MLP neurons of a small language model. Each row is named by its layer, matrix (down: output weights) and neuron, and shows model dimensions 384-447. Each number is 50 + 12 x the weight over its row's rms, rounded and kept within 0 to 99. A neuron's up and down rows have the sign that makes its largest values positive.
Before each neuron's rows, "raises" lists the tokens whose logits its output raises most directly, leaving later layers aside.

raises: "ions", "ively", "ive", "ion.", "ional"
L5.down227:48 42 55 61 49 62 31 75 31 23 45 21 49 32 54 45 65 38 41 47 45 44 75 47 32 38 67 56 39 48 44 37 48 71 43 23 46 55 50 32 57 49 31 59 40 58 56 53 39 75 42 54 38 47 41 45 55 47 41 44 69 43 33 36

raises: "er's", "er;", "es:", "es,", "es."
L5.down942:54 36 69 61 46 54 53 41 38 46 28 41 60 56 50 47 61 62 36 50 47 66 39 63 65 65 67 42 63 33 54 48 37 65 51 69 56 61 46 72 45 44 76 52 52 33 48 44 32 38 67 46 45 42 58 50 58 22 35 44 62 64 50 42

raises: "ed.", "ed,", "ed:", "en's", "en,"
L5.down12:63 51 40 43 31 33 64 53 69 70 29 67 68 49 52 63 31 53 54 65 25 51 34 38 74 46 54 64 59 30 60 39 18 45 53 46 52 44 59 43 47 57 37 53 67 25 54 55 50 63 43 46 52 40 42 40 43 55 83 47 52 74 54 59

raises: " on", " upon", " On", " over", " about"
L5.down909:57 36 52 45 51 54 28 49 25 43 52 57 60 40 56 51 42 42 58 33 44 68 41 49 26 54 50 45 42 46 45 36 42 43 31 69 46 45 42 40 56 54 51 56 61 63 48 52 57 38 70 72 48 39 61 73 18 54 52 64 47 67 44 47

raises: "s.", "s,", "s;", "s:", "s\""
L5.down380:41 52 44 36 75 44 76 51 68 40 58 29 69 55 32 50 72 44 43 41 53 31 60 76 61 73 50 51 53 46 30 64 54 56 48 48 34 58 35 24 72 32 68 65 54 46 55 44 46 50 63 33 56 48 42 41 47 58 48 48 48 41 22 38

raises: "ion", "ion,", "ion.", "ions", "ional"
L5.down518:51 27 47 38 52 56 69 76 60 41 22 63 59 41 44 49 48 44 30 48 46 58 55 40 52 70 51 48 45 37 60 67 30 60 52 37 56 50 45 53 46 42 49 46 54 47 77 54 45 76 35 49 44 35 61 71 42 54 66 20 57 55 27 36

raises: " \"The", " \"V", " \"La", " \"F", " \"R"
L5.down812:42 33 44 63 34 54 45 38 56 49 76 45 49 39 59 39 41 49 32 62 59 47 45 47 39 40 68 20 65 39 51 53 66 26 33 41 53 55 72 74 62 51 45 53 59 38 29 54 37 55 53 47 43 59 33 20 69 59 48 39 67 75 46 72

raises: "p", "p,", "bar", "m.", "="
L5.down735:57 64 64 55 60 41 30 33 41 25 31 38 62 57 59 46 53 46 70 51 48 52 41 33 46 58 30 68 57 41 56 44 37 57 62 72 52 46 41 42 44 53 55 36 37 47 41 49 58 40 51 49 54 47 69 56 48 44 47 44 65 37 44 44

raises: "===S", "===C", "===P", "====", "===B"
L5.down1002:56 38 59 57 57 52 47 60 54 38 54 52 48 55 31 43 74 65 61 56 41 67 47 77 42 49 78 49 47 73 34 39 62 42 42 46 52 47 26 51 42 75 62 58 68 43 36 54 58 44 51 57 50 44 44 50 66 33 36 45 48 47 69 45

raises: "'s", "’s", " are", "in's", " kind"
L5.down589:64 64 44 56 47 28 22 59 58 49 34 63 38 53 41 52 55 18 58 56 55 58 34 35 53 44 24 42 43 68 70 54 56 42 44 59 37 58 67 56 46 49 70 59 50 43 42 47 46 50 55 30 42 36 41 28 36 50 56 32 53 54 77 36

raises: "===M", "===B", "===P", "===S", "===A"
L5.down215:45 58 20 40 39 48 20 68 44 50 40 62 57 57 59 47 60 61 27 33 46 29 43 89 51 67 52 49 62 61 43 50 57 56 58 59 55 68 38 64 40 53 57 60 40 67 45 45 50 63 66 46 39 31 43 39 62 45 40 47 43 41 49 45

raises: " them", " it", " it,", " him", " them,"
L5.down153:64 28 58 47 62 34 24 48 40 53 43 40 49 38 62 51 65 59 52 36 39 57 49 52 43 47 45 53 50 54 57 21 54 52 65 52 49 51 47 37 40 42 66 44 62 47 45 72 52 58 58 30 55 49 46 38 64 43 45 53 53 36 59 56

raises: " for", " given", " towards", " over", " about"
L5.down502:62 46 34 62 57 39 40 47 53 35 55 59 48 57 38 42 40 44 50 41 45 72 55 50 42 70 67 40 49 45 27 53 28 56 42 62 44 69 26 47 49 54 61 47 57 57 45 31 47 45 62 63 45 63 58 64 56 48 52 51 43 44 28 40

raises: "cent", "-S", " face", "-w", "-e"
L5.down171:66 43 35 66 52 48 51 47 75 60 43 33 50 44 50 59 29 57 65 71 62 62 48 64 58 39 58 43 41 47 44 57 47 48 66 32 38 45 46 35 47 40 52 56 50 52 64 40 48 75 82 53 43 62 52 61 85 51 48 48 51 75 63 60

raises: "71", "62", "73", "72", "74"
L5.down664:54 54 44 65 41 46 48 38 42 55 47 46 41 57 49 32 46 44 49 23 27 55 33 64 35 69 59 48 52 55 25 62 55 59 54 52 33 47 57 54 28 52 25 39 47 45 55 34 38 78 46 49 47 47 67 69 49 37 55 57 50 48 41 50

raises: " it,", " their", " together", "ify", " him"
L5.down695:60 47 51 53 61 62 33 54 46 37 70 64 34 46 53 48 49 46 31 51 17 56 39 45 62 41 41 43 40 11 49 54 40 49 50 52 84 45 48 54 40 29 70 81 48 38 32 54 57 71 56 65 43 63 36 45 59 46 70 66 50 39 68 33

raises: "s,", ",", "s\"", "s", "uter"
L5.down461:49 51 28 26 50 50 58 50 54 39 55 68 28 57 28 43 55 64 61 58 34 28 61 69 50 60 53 54 47 42 48 57 51 48 46 50 65 42 40 48 47 36 57 41 49 61 59 55 46 50 42 53 35 51 59 61 44 78 29 71 51 57 49 36